config = dict(
    attn_scale=0.177,
    init_std_qkv=0.0341,
    lr_mult_o=2.0,
    decay_shape='linear',
)
MLP neurons of a small language model. Each row is named by its layer, matrix (up: input weights; down: output weights) and neuron, and shows model dimensions 112-175. Each number is 200 + 20 x the weight over its row's rms, rounded and kept within 0 to 999.
After each neuron's rows, "fires on" lists the tokens most often at its 100 highest values on Wikipedia text that the model never trained on.

L3.up679,190,208,234,225,235,207,186,198,230,210,213,217,197,180,200,172,183,205,212,241,199,208,195,199,174,223,225,196,212,161,203,178,214,179,190,186,240,222,197,211,211,172,222,246,223,212,202,194,177,191,198,202,215,244,171,237,214,205,201,218,179,185,251,206
L3.down679,241,218,208,169,236,162,194,198,251,169,191,188,221,187,207,189,187,203,216,214,238,204,189,210,169,188,201,224,198,197,192,207,199,208,223,183,194,214,165,204,245,199,174,196,223,218,186,167,211,196,209,198,189,197,197,203,208,173,210,180,175,202,222,183
fires on: "a", "ma", " Ma", "gen", "il", " de"

L5.up499,168,181,197,210,181,150,220,204,197,201,232,211,198,179,227,208,187,203,232,163,202,236,176,192,222,195,232,233,215,183,200,205,210,216,215,217,178,188,223,188,233,185,221,204,201,188,152,200,197,193,204,212,224,187,199,191,207,217,149,238,210,180,201,189
L5.down499,202,179,197,179,186,207,203,191,215,233,157,228,216,184,226,210,153,253,204,250,200,214,230,209,185,201,209,167,208,197,200,226,236,194,154,204,186,198,201,203,181,182,179,206,197,137,197,220,192,207,183,200,203,201,189,242,209,221,199,173,204,185,218,201
fires on: "t", ".", "al", "o"

L3.up21,217,196,220,216,183,207,225,207,181,206,190,205,209,198,234,209,223,157,203,197,199,229,203,192,183,224,198,199,180,217,193,201,185,247,203,206,175,198,194,179,190,187,243,221,182,197,199,214,190,210,196,238,194,209,228,173,218,232,182,224,218,163,211,212
L3.down21,204,201,199,208,208,200,167,229,215,208,195,191,200,202,227,198,231,190,220,205,191,197,218,224,210,181,185,187,167,202,203,197,216,177,206,193,151,193,184,196,207,186,170,181,209,151,232,198,189,183,221,189,222,214,221,206,170,197,176,175,226,196,222,210
fires on: " De", " at", "s", " de", " ex", "f"

L5.up356,208,218,215,164,183,206,211,220,213,201,187,176,208,180,209,185,210,213,211,167,183,191,215,204,195,226,205,241,229,193,235,197,202,204,226,209,199,181,200,212,235,194,192,198,182,211,208,205,220,209,171,200,198,204,203,194,209,213,191,183,171,175,205,194
L5.down356,202,195,213,265,219,177,210,191,186,200,221,222,172,218,207,204,206,199,214,169,187,182,197,199,204,188,161,239,195,186,205,201,201,222,242,193,200,200,171,205,172,220,202,202,188,238,180,176,220,200,179,186,202,226,211,208,164,176,222,205,146,181,199,227
fires on: "1", "4", "-", "r", " R", "cl"

L5.up381,156,222,211,178,200,187,205,222,199,185,230,208,200,199,217,212,207,192,192,222,191,206,188,210,198,198,213,210,210,260,208,191,171,188,207,201,156,183,215,233,233,194,229,188,225,172,199,222,189,180,195,226,195,217,204,192,178,249,203,190,172,235,167,226
L5.down381,213,200,202,214,198,200,144,168,166,182,183,201,186,215,230,222,197,225,177,196,213,167,202,211,187,245,209,209,238,171,197,209,241,202,155,199,238,204,215,197,176,207,223,204,177,226,203,191,200,206,225,204,210,209,185,204,218,167,221,205,207,212,225,189
fires on: " to", "d", "ing", " |", " it", "on"

L3.up425,195,228,225,157,226,210,197,211,204,179,199,218,229,193,210,181,209,211,197,227,154,184,212,186,195,200,219,172,260,223,175,170,197,180,209,180,208,207,196,197,168,218,246,174,208,194,221,182,174,176,224,206,206,238,179,225,226,196,164,206,199,173,198,207
L3.down425,238,211,214,176,239,172,213,215,187,188,203,183,216,204,211,182,205,203,198,216,187,190,245,207,222,177,177,206,172,228,206,170,213,183,206,232,219,192,207,210,203,208,210,176,191,189,191,183,175,213,177,216,224,164,227,213,223,213,203,208,182,222,181,173
fires on: "ra", " Ma", "a", "da", "na", "ist"

L6.up182,195,208,204,225,210,254,188,201,203,191,186,200,195,214,184,197,135,180,191,199,183,186,224,184,189,217,191,201,200,182,186,209,195,200,210,172,217,199,189,187,165,224,240,176,199,257,157,177,180,185,203,200,194,234,203,150,182,221,194,200,197,198,178,211
L6.down182,215,165,206,175,169,200,192,194,195,201,182,187,208,173,180,209,232,202,176,191,209,197,202,185,204,199,242,224,185,223,225,199,197,169,195,210,182,239,233,190,225,201,129,199,187,177,217,163,227,228,185,223,217,202,197,215,203,153,216,210,181,179,196,186
fires on: "ac", "in", "man", "or", "ian", "lin"

L6.up262,197,218,181,202,182,203,168,183,214,189,220,162,201,203,206,183,199,185,169,198,203,169,218,231,211,211,212,195,199,165,200,208,194,217,202,195,208,171,202,208,189,209,218,174,197,187,222,266,221,209,202,207,202,195,214,186,198,210,193,213,201,202,173,177
L6.down262,213,215,183,187,188,190,194,202,197,190,194,183,212,200,198,191,222,179,189,222,183,197,194,162,177,179,197,192,203,213,198,165,205,186,171,177,183,193,220,208,205,185,202,224,192,205,216,222,197,182,181,170,204,212,213,230,214,236,194,235,191,202,208,217
fires on: "'", "/", "-", " |", "li"

L5.up335,171,212,243,178,245,214,205,231,202,185,194,202,211,189,180,229,210,189,172,202,198,181,181,215,199,188,223,230,207,223,222,160,210,182,211,227,207,176,229,219,171,231,198,188,218,213,181,193,216,211,192,198,182,198,171,180,189,189,189,224,241,193,182,181
L5.down335,217,232,194,204,245,206,217,206,207,184,216,209,209,222,184,227,212,198,168,173,214,211,201,180,204,193,173,193,199,168,193,223,218,196,206,243,195,235,192,164,217,207,181,168,210,210,164,211,220,213,198,178,225,221,201,210,207,142,224,185,186,210,205,184
fires on: "4", "b", "ur", " for", "re"

L3.up203,256,211,192,233,217,209,203,203,211,206,195,168,212,208,182,203,165,198,214,171,182,194,245,185,180,183,168,186,199,178,183,193,213,219,169,215,194,157,153,200,218,206,177,194,188,215,171,236,208,188,179,223,191,212,163,178,236,216,172,212,229,236,194,218
L3.down203,218,229,204,196,202,222,201,199,197,222,199,197,200,181,173,199,170,199,229,231,205,181,230,177,219,193,198,189,190,184,206,204,214,218,191,212,214,179,178,212,206,197,196,178,176,233,238,245,160,176,200,192,197,197,192,178,215,179,186,206,164,182,200,188
fires on: " one", " per", " each", " only", " every", " ="

L3.up294,230,164,222,191,217,220,217,187,204,204,210,214,186,189,218,179,206,220,207,211,193,158,213,220,183,216,224,163,161,199,203,177,154,197,208,200,187,181,202,183,215,216,222,198,217,211,174,206,216,177,182,209,165,172,156,161,178,200,210,195,216,188,222,217
L3.down294,244,168,230,209,213,195,218,171,198,175,217,212,178,178,215,189,206,214,170,236,167,199,187,191,189,183,233,164,186,156,190,198,211,205,180,206,189,177,201,197,208,195,193,209,209,221,199,192,224,199,216,202,166,192,188,191,183,171,221,187,206,190,214,216
fires on: " is", "tri", " bi", "Billboard", " Tri", " multi"

L4.up628,214,200,202,187,208,193,198,204,220,194,216,180,194,173,195,231,215,203,218,231,210,215,186,217,169,187,218,228,216,229,239,192,225,194,221,198,215,144,207,201,233,185,240,163,196,227,205,173,171,143,191,208,226,162,220,213,157,212,181,195,210,214,222,198
L4.down628,182,162,190,199,204,214,215,166,183,231,197,187,220,213,181,210,163,225,186,196,206,191,217,200,200,212,239,197,195,182,191,207,216,208,176,190,182,232,195,197,189,220,203,189,245,179,231,183,200,219,203,209,199,196,205,183,238,223,199,199,190,203,159,234
fires on: ".", " and", " with", "n", "ci", " or"

L3.up184,171,183,226,187,213,217,211,201,194,198,209,212,232,194,214,189,220,191,203,175,209,151,203,174,205,184,195,212,211,207,187,206,197,193,183,198,189,234,183,226,192,168,218,246,194,210,199,193,211,213,198,210,220,181,210,213,225,192,165,212,193,186,179,185
L3.down184,190,190,204,177,169,233,206,244,208,191,205,182,177,228,203,187,198,214,222,181,204,188,230,201,201,221,209,187,186,188,145,249,228,211,192,158,207,201,170,184,210,182,183,207,168,206,195,188,216,184,204,229,204,198,195,206,196,191,184,164,221,180,196,192
fires on: "n", "ed", "in", "u", "d"

L6.up115,162,176,190,223,200,201,187,230,187,217,222,190,163,175,215,211,247,198,208,153,172,204,212,227,244,211,182,208,226,179,229,202,233,210,199,211,200,155,167,207,223,199,219,212,175,211,210,223,215,207,218,190,193,185,202,186,223,200,198,215,174,196,173,196
L6.down115,198,213,185,198,244,176,196,233,161,207,192,235,186,201,224,195,163,189,208,240,191,185,243,187,191,189,210,169,195,208,172,201,162,203,199,153,147,210,197,202,221,217,214,196,192,209,207,218,236,201,201,215,233,186,215,162,191,220,234,191,199,212,199,216
fires on: "/", " \"", "-", " Men", " vs", "_"

L6.up369,204,202,172,248,221,195,196,203,232,178,236,213,194,237,191,189,197,203,197,180,215,193,196,182,205,234,187,224,191,194,189,208,185,168,203,194,140,160,192,182,180,146,173,210,184,211,203,209,193,152,199,211,220,205,193,231,196,227,197,191,175,214,194,190
L6.down369,195,198,223,209,190,205,168,202,193,200,224,215,201,197,199,194,217,203,200,229,195,165,174,202,204,199,205,201,211,192,199,167,230,233,217,216,195,206,174,213,222,232,212,211,161,210,217,191,213,202,178,173,199,209,193,246,183,238,206,196,224,169,181,169
fires on: " of", "-", " World", " time", " career"

L5.up514,243,188,171,231,171,146,198,227,173,233,224,189,165,204,189,208,227,217,203,203,209,225,194,209,215,209,195,190,196,208,182,207,198,177,198,212,169,239,207,223,263,188,196,181,209,200,203,224,230,239,208,190,182,217,213,245,208,185,184,201,204,194,223,166
L5.down514,242,204,197,187,205,195,178,191,201,215,205,173,175,189,189,185,176,205,227,208,190,229,203,222,195,155,221,241,190,168,231,171,236,193,203,202,214,187,211,224,225,200,211,194,187,209,185,209,191,214,211,192,212,198,237,227,176,199,171,230,196,172,169,180
fires on: ",", " that", ")", "th", "1", "\""

L5.up257,206,201,204,147,190,229,174,196,174,216,182,226,226,202,185,178,213,203,202,218,208,194,206,198,209,202,175,175,236,205,214,191,177,209,200,184,187,177,197,199,208,189,211,209,198,234,186,204,192,211,187,188,203,176,222,221,184,211,180,226,202,177,200,205
L5.down257,171,185,191,169,205,182,210,187,212,180,175,185,186,243,188,224,208,215,223,221,175,168,215,203,176,189,202,193,198,203,177,205,188,204,209,217,186,208,212,173,193,194,235,213,172,204,179,240,197,196,200,217,222,192,203,205,224,223,220,197,176,195,212,224
fires on: " ", "s", "-", "t"

L5.up262,202,249,180,204,216,196,197,219,225,176,223,241,218,251,202,199,235,185,190,194,206,197,217,211,213,231,177,214,166,150,238,169,171,174,204,209,193,196,195,195,206,199,178,192,181,206,180,198,196,179,185,177,183,202,227,168,237,207,176,205,200,199,217,176
L5.down262,207,198,185,183,209,228,219,179,175,209,211,209,192,212,189,227,169,210,200,210,222,178,229,171,190,179,230,201,167,227,209,188,196,172,224,244,231,166,212,220,221,223,196,230,200,185,203,205,173,194,177,219,193,241,217,181,184,182,179,229,233,201,182,175
fires on: " of", "-", "ri", "tri", "rick"

L5.up683,165,243,181,206,223,230,228,200,178,198,206,221,208,190,189,174,205,216,202,235,187,203,214,198,233,209,192,225,188,212,219,198,205,207,184,199,188,162,221,212,189,197,188,184,203,177,213,230,206,185,179,182,225,179,212,214,191,252,213,175,194,193,205,270
L5.down683,181,177,171,164,194,198,192,192,204,219,185,230,177,219,205,219,186,165,212,222,191,197,192,176,205,218,233,222,214,165,213,211,217,204,184,169,206,200,212,194,216,192,211,225,180,206,226,261,212,177,166,183,199,184,185,195,188,210,215,198,186,194,235,191
fires on: "-", "on", "er", "ist", "ing", "r"

L3.up349,218,197,181,225,196,196,200,215,182,213,222,211,194,206,219,191,218,196,207,162,215,184,198,214,174,205,169,212,177,187,204,191,179,218,215,196,261,212,173,182,186,190,177,206,207,179,217,195,202,188,195,193,195,195,189,211,221,207,183,168,190,221,222,233
L3.down349,146,193,200,202,216,213,216,166,194,231,192,220,247,205,198,215,206,195,187,187,198,192,219,203,234,185,206,168,207,203,203,234,226,203,190,161,195,205,193,217,177,183,190,189,204,219,187,203,216,182,194,205,228,213,219,225,249,199,211,204,244,191,177,195
fires on: "s", " January", "\n", " for", " N"

L4.up672,212,208,209,208,177,212,199,182,196,181,194,203,184,184,191,218,185,192,186,193,189,170,181,196,184,197,202,192,231,229,213,200,191,227,231,194,228,210,203,198,185,224,192,197,179,186,199,204,202,185,209,224,210,193,199,211,246,191,178,187,214,189,205,187
L4.down672,210,184,198,230,212,220,215,217,208,206,229,151,189,190,179,191,165,189,157,203,180,229,179,206,193,205,217,171,204,172,223,207,239,200,194,172,183,180,202,201,192,210,217,150,233,188,192,195,214,219,197,187,238,194,220,194,201,221,208,165,153,172,181,235
fires on: "-", "–", "ci", "cr", "hi"

L3.up148,211,223,193,209,244,198,200,180,192,190,190,237,177,201,208,181,181,179,197,199,209,237,220,195,195,181,210,211,150,187,224,168,185,223,165,213,191,224,192,176,190,191,222,173,201,219,197,216,204,195,197,223,191,192,209,204,224,233,219,191,190,182,191,212
L3.down148,183,230,184,207,215,231,166,173,192,177,218,205,199,183,196,186,216,199,213,191,210,235,223,212,194,194,199,216,178,186,201,180,163,209,208,218,178,183,203,173,204,179,204,214,223,215,235,212,241,203,238,179,172,200,196,196,197,193,238,192,191,163,224,226
fires on: "s", " ex", "up", " Ex", "t"

L5.up134,207,195,209,222,190,203,216,212,172,236,207,189,190,238,189,184,235,188,214,192,199,216,208,208,189,244,193,193,218,241,230,172,189,222,209,200,171,202,194,200,200,172,180,222,201,247,196,195,211,213,170,204,190,185,231,169,196,177,222,218,189,228,215,169
L5.down134,205,186,172,216,168,198,211,185,218,216,208,194,192,216,163,185,186,217,199,206,200,224,201,209,214,212,229,190,186,196,212,166,205,198,180,203,184,174,196,178,222,199,182,186,187,197,208,213,189,162,183,193,219,195,257,230,199,198,190,176,193,185,199,226
fires on: ".", ")", "°", ","

L6.up154,186,203,228,200,213,218,202,202,177,194,208,180,174,226,178,155,201,208,186,211,217,207,238,224,221,182,195,189,179,192,177,203,197,219,210,216,198,206,212,195,206,229,212,226,178,195,204,233,217,200,220,217,219,224,253,193,181,185,182,192,212,182,185,240
L6.down154,227,189,187,214,169,217,199,181,231,214,194,218,200,186,175,172,195,190,156,190,215,204,220,209,182,197,195,206,213,210,203,209,179,196,196,203,185,209,192,197,203,174,161,213,207,191,181,160,199,177,179,209,178,201,202,176,177,220,217,209,169,217,215,196
fires on: " of", " to", " and", "ga"

L6.up752,174,205,213,194,198,210,214,239,162,201,238,179,193,201,173,208,189,201,215,229,217,221,170,198,201,201,222,183,237,216,175,195,201,193,154,208,244,205,193,174,221,192,246,226,195,216,183,192,221,217,216,187,212,178,186,205,204,169,188,176,183,167,210,193
L6.down752,241,220,201,185,183,194,178,209,200,203,201,188,211,213,217,210,190,196,166,180,243,202,181,185,183,202,212,205,213,226,216,233,212,208,165,199,211,223,212,210,217,180,175,171,201,227,231,175,200,182,169,191,229,208,156,247,200,182,228,166,191,193,212,215
fires on: " a", "s", " A", "e", "i"

L6.up332,224,220,192,213,226,224,205,208,196,194,180,200,227,220,192,170,173,197,195,209,230,224,219,217,194,196,199,240,212,250,211,216,196,175,212,201,212,212,191,194,197,185,187,206,206,204,216,190,201,176,203,205,217,204,231,171,158,204,205,186,200,175,199,240
L6.down332,231,197,221,210,187,186,193,180,201,201,227,212,199,206,201,201,215,218,176,238,215,198,201,201,218,193,222,192,181,197,180,189,200,217,204,208,158,210,228,202,175,225,208,203,197,201,227,219,211,240,185,202,223,232,177,210,202,218,237,154,228,212,199,183
fires on: " of", "-", " among", "r", "g"

L3.up546,204,159,215,187,209,236,218,163,227,190,212,191,189,187,192,189,219,203,173,201,216,177,230,212,202,184,203,173,190,199,185,223,144,209,208,144,181,181,234,222,221,219,225,204,225,200,212,184,212,131,191,211,191,203,173,217,176,192,187,209,229,168,218,212
L3.down546,202,165,219,193,199,210,186,179,201,197,225,175,175,217,191,173,206,202,174,220,220,188,234,199,211,187,208,191,211,183,192,226,174,190,198,161,159,195,236,234,192,184,186,215,183,180,216,203,213,168,209,227,175,195,190,198,207,194,208,171,214,171,216,204
fires on: " is", "n", " multi", " was", "pl", "di"

L4.up304,222,194,183,223,198,162,205,219,176,215,197,212,203,206,197,214,203,170,205,162,218,216,191,206,177,192,208,203,204,194,190,166,205,199,191,239,207,190,204,193,200,166,203,204,208,183,215,196,163,170,183,260,201,208,191,202,200,165,197,200,197,209,224,198
L4.down304,202,180,229,232,209,177,187,209,190,220,165,191,183,180,205,226,187,223,192,224,206,187,201,241,193,224,210,202,209,215,198,210,227,224,193,198,210,188,215,198,239,181,209,205,217,208,186,162,197,199,176,190,171,237,208,226,205,204,183,188,219,213,171,184
fires on: "0", " that", "ed", "3", "1", "ong"

L6.up81,183,162,242,183,171,217,212,202,208,223,206,200,224,166,201,217,205,210,231,237,206,223,182,188,224,191,208,213,220,172,192,215,175,184,159,205,253,179,189,184,206,193,205,201,199,201,216,178,198,186,208,211,202,228,205,208,216,217,195,205,224,190,193,182
L6.down81,232,224,180,188,208,232,189,202,195,193,160,220,194,230,216,159,167,181,193,180,208,166,200,201,158,255,186,196,205,254,172,184,217,153,164,186,166,211,199,219,216,186,169,190,201,201,222,205,216,201,176,215,213,229,191,236,181,209,234,206,187,227,215,213
fires on: "s", "e", " –", "i"

L9.up106,194,209,244,203,158,263,242,235,190,207,218,239,199,150,186,206,203,177,175,202,190,184,213,190,225,210,237,225,201,174,199,187,219,187,192,196,177,218,199,201,165,221,235,219,183,223,202,179,232,188,207,192,188,177,183,164,185,206,190,201,182,184,197,171
L9.down106,236,199,187,179,217,161,160,213,217,199,185,222,229,222,163,199,197,228,167,201,218,219,163,214,208,199,207,183,184,158,132,208,199,220,188,202,226,207,187,215,214,194,147,230,210,208,188,207,174,212,223,215,192,246,203,195,178,204,175,187,204,187,223,198
fires on: "i", "n", "in", " was", "u", "an"

L6.up745,185,181,168,188,212,181,220,205,193,203,204,192,208,202,180,175,188,191,190,215,228,198,195,214,206,160,216,224,243,226,216,221,188,184,194,214,171,182,213,234,240,197,208,175,186,239,214,192,201,179,164,201,209,195,229,185,212,202,196,197,184,233,221,185
L6.down745,177,182,190,241,216,169,178,199,200,168,180,241,202,212,186,210,209,224,237,191,193,176,198,198,194,236,190,221,206,168,181,168,225,247,188,185,189,204,192,194,150,193,198,229,228,196,195,197,216,192,231,219,212,188,195,207,192,229,202,186,188,193,198,205
fires on: ".", ",", " and", "is", "s"

L5.up143,210,208,235,187,198,175,190,204,182,228,198,207,204,174,174,199,171,207,217,219,214,198,190,184,226,159,199,167,213,210,252,200,244,227,215,158,221,174,200,206,219,173,197,193,161,189,197,205,178,212,196,217,204,216,198,235,213,218,150,206,196,204,233,194
L5.down143,230,179,210,207,172,193,204,206,180,170,173,176,192,195,210,172,253,202,202,216,137,181,194,181,203,212,176,216,208,198,191,210,187,182,192,189,169,195,229,221,215,225,158,201,184,203,208,194,188,198,175,213,238,195,190,215,197,167,187,179,192,226,200,229
fires on: "s", "o", "e", "t", "ur"

L4.up373,236,183,179,178,194,186,201,231,230,209,196,240,195,203,207,204,202,199,214,208,215,194,175,205,214,229,181,205,173,192,215,154,173,202,194,235,201,206,191,198,214,193,190,183,215,219,254,200,168,170,168,206,170,222,234,188,185,169,206,197,230,208,184,197
L4.down373,214,212,195,172,164,201,207,192,205,184,184,221,201,189,205,189,222,210,210,210,203,190,219,217,225,146,195,179,194,197,210,219,226,181,191,241,214,188,162,187,228,186,181,192,184,204,189,194,201,208,191,191,190,225,246,188,199,198,168,173,204,167,234,233
fires on: "0", "es", " children"

L5.up489,216,245,168,222,211,200,215,171,182,198,196,179,206,206,197,198,172,217,186,189,206,205,225,231,195,213,199,213,203,194,173,211,185,189,206,220,185,208,204,223,218,206,200,231,166,200,193,164,177,193,215,216,210,184,192,160,233,178,175,195,210,208,183,201
L5.down489,191,221,210,210,199,186,204,202,230,207,220,196,215,211,200,205,212,202,203,206,174,210,241,193,187,215,186,210,197,205,178,202,208,213,164,210,191,204,193,222,188,191,209,206,227,195,208,223,181,216,208,207,166,197,209,198,209,192,155,195,185,206,172,175
fires on: " that", " one", "ist", "ac", "ic", " per"

L3.up290,181,224,189,179,255,224,206,200,178,217,236,237,196,202,201,208,216,168,233,208,155,232,219,212,208,153,213,165,199,213,214,187,191,195,193,192,187,179,176,209,180,164,221,189,216,211,186,197,208,214,204,212,224,228,206,166,240,221,206,195,199,192,210,188
L3.down290,209,211,165,179,220,236,217,196,184,190,228,249,227,209,199,188,217,185,228,170,205,197,240,217,200,171,238,178,230,187,186,205,237,190,181,214,170,199,166,249,196,209,211,188,205,196,193,201,213,223,232,202,241,193,202,208,188,180,200,210,199,181,194,195
fires on: " ex", " St", "s", " at", " At", " Con"

L3.up440,188,208,241,210,210,191,185,221,176,223,197,192,210,206,223,260,170,184,213,216,205,183,189,190,175,231,217,203,227,227,217,184,194,177,207,185,215,189,215,178,228,172,192,230,194,228,191,168,205,209,204,206,178,216,169,189,197,162,237,216,208,195,218,169
L3.down440,201,215,231,259,231,183,188,199,206,243,170,178,183,167,208,222,157,152,218,207,184,190,197,208,195,210,218,195,234,213,205,186,231,209,203,188,224,181,209,207,239,197,221,216,202,218,169,165,236,205,186,166,190,210,186,190,200,163,209,195,220,208,191,194
fires on: " Ken", "we", " Fer", " Far", " Thu", " Ben"

L5.up540,187,197,210,209,216,225,198,200,167,201,207,245,219,170,201,210,195,199,161,178,215,187,177,228,192,177,201,166,224,220,194,179,204,237,203,225,183,175,225,204,186,210,192,216,218,221,190,174,219,199,209,178,191,192,195,186,198,167,176,198,208,194,176,207
L5.down540,218,203,182,204,215,154,213,217,195,210,203,214,185,228,180,211,188,229,213,221,194,186,197,186,203,210,188,201,209,205,184,213,197,222,194,164,186,181,212,216,198,213,218,205,164,230,200,180,179,203,215,195,213,212,222,191,179,218,211,189,186,252,191,218
fires on: "e", "de", "se", "re", "id", "ur"

L6.up591,192,246,210,219,202,194,203,204,171,197,201,206,177,181,198,195,218,192,218,223,208,221,203,225,186,196,177,219,176,222,212,210,202,174,213,190,172,196,188,224,212,189,195,170,219,206,170,211,198,215,218,163,189,198,199,243,206,197,171,179,197,193,195,246
L6.down591,206,203,180,164,196,239,229,193,221,195,205,174,191,163,197,172,163,235,180,216,215,154,206,213,193,180,232,187,241,166,176,214,183,209,183,238,203,227,204,217,227,213,195,205,180,195,208,231,218,207,179,232,187,193,229,197,208,212,177,211,174,197,212,174
fires on: ",", "s", " in", "1", " ", "ε"

L4.up163,207,190,236,182,200,210,185,206,222,204,199,187,187,182,140,216,230,194,182,229,207,181,169,201,205,192,210,185,224,202,224,193,214,218,186,189,185,193,199,209,219,181,201,206,191,171,188,230,175,173,209,211,196,206,186,204,168,203,175,214,209,208,181,214
L4.down163,216,164,202,211,231,187,182,245,217,204,228,178,193,244,251,202,215,223,229,208,176,209,175,202,210,236,214,208,211,198,203,207,181,193,190,161,202,209,195,217,203,194,189,207,217,183,199,222,209,217,211,200,191,192,199,175,193,195,156,199,164,212,183,220
fires on: " of", " with", " for", " to", "."

L4.up689,203,246,194,162,237,218,188,200,223,170,188,202,231,201,194,198,213,199,207,207,168,170,215,180,200,235,198,229,221,208,217,193,197,164,212,171,209,218,229,205,200,229,212,210,178,221,190,161,208,181,151,150,171,217,193,178,191,181,176,227,204,156,193,175
L4.down689,235,188,173,216,195,230,199,207,195,173,182,203,240,199,226,200,215,187,175,184,207,177,194,246,232,192,189,166,177,216,200,222,201,203,205,175,204,207,203,180,194,194,191,172,200,177,199,199,199,173,207,220,180,186,216,225,223,191,200,184,181,197,196,180
fires on: "y", "in", "i", "die", "ian"

L4.up53,199,208,213,194,203,181,189,203,236,207,224,210,169,204,212,219,198,221,216,199,215,227,215,227,192,219,212,224,204,160,153,178,199,179,210,184,221,202,194,186,185,188,220,183,237,227,192,222,206,213,167,169,187,206,209,188,160,216,194,203,208,208,174,215
L4.down53,197,237,204,237,204,230,236,194,186,209,206,220,224,201,204,158,195,221,242,231,209,195,195,178,241,158,181,191,181,218,211,213,195,206,203,213,171,181,210,172,169,207,206,188,164,204,233,197,195,210,213,190,223,226,183,190,221,198,207,204,190,189,217,195
fires on: "z", "a", "lin", "sen", "gar", "y"

L6.up627,203,220,207,191,162,220,184,207,198,192,201,210,169,228,202,222,220,211,204,197,220,158,186,219,193,190,225,200,215,206,205,223,202,200,238,214,178,170,186,223,202,206,186,209,180,199,174,243,213,201,213,210,215,196,203,214,231,189,171,197,168,187,170,181
L6.down627,208,230,188,241,222,200,213,215,218,201,184,222,217,178,206,175,151,192,214,184,210,200,195,200,217,181,207,192,201,223,224,206,198,222,204,186,202,214,223,186,183,229,200,197,203,211,196,232,238,195,215,163,209,188,181,214,194,206,179,187,205,183,233,206
fires on: "-", " ", "/"

L6.up526,206,214,219,142,223,223,190,234,184,203,202,187,180,189,174,161,186,194,197,212,237,200,211,185,243,186,189,183,192,220,191,224,193,195,197,208,214,223,193,218,202,195,189,200,195,202,159,190,197,222,156,229,195,182,201,184,192,236,196,225,149,176,227,203
L6.down526,196,193,227,170,177,190,202,216,221,180,175,218,233,205,223,249,209,202,182,226,182,211,179,215,176,214,194,182,175,192,191,211,205,179,190,172,214,240,196,195,188,214,199,166,184,186,198,210,178,197,198,221,229,180,221,200,202,188,196,197,224,264,200,149
fires on: "s", "st", "t", ",", " \"", " for"

L6.up409,250,225,215,214,214,191,186,208,172,211,181,177,174,218,185,171,181,204,213,215,181,213,208,203,217,190,204,198,215,185,202,214,227,199,188,222,170,174,175,203,226,221,188,222,217,175,188,204,209,178,242,189,219,203,196,207,174,181,199,245,211,165,203,205
L6.down409,175,216,197,208,179,215,195,237,220,204,226,189,195,194,216,213,191,188,172,201,213,220,225,213,165,225,177,207,201,201,218,196,208,197,226,177,230,203,203,192,197,234,149,174,161,196,223,186,181,202,155,189,187,194,177,201,195,200,165,161,198,227,212,187
fires on: "ing", " of", " and", " to", " Each", " Some"

L9.up327,207,195,189,180,171,202,219,201,219,224,175,195,199,218,221,211,198,143,206,200,219,160,217,220,197,195,202,210,210,232,203,218,184,230,215,246,195,189,200,172,194,195,180,190,197,204,194,205,215,182,175,194,152,187,232,219,210,200,192,146,210,218,171,193
L9.down327,195,185,193,180,209,183,198,169,206,184,196,190,189,209,174,173,225,211,225,225,204,210,171,205,180,184,179,180,219,205,200,188,207,205,169,177,210,194,226,178,206,237,211,182,200,187,205,196,202,172,194,201,223,217,169,203,201,170,192,208,191,174,196,190
fires on: " ", " ("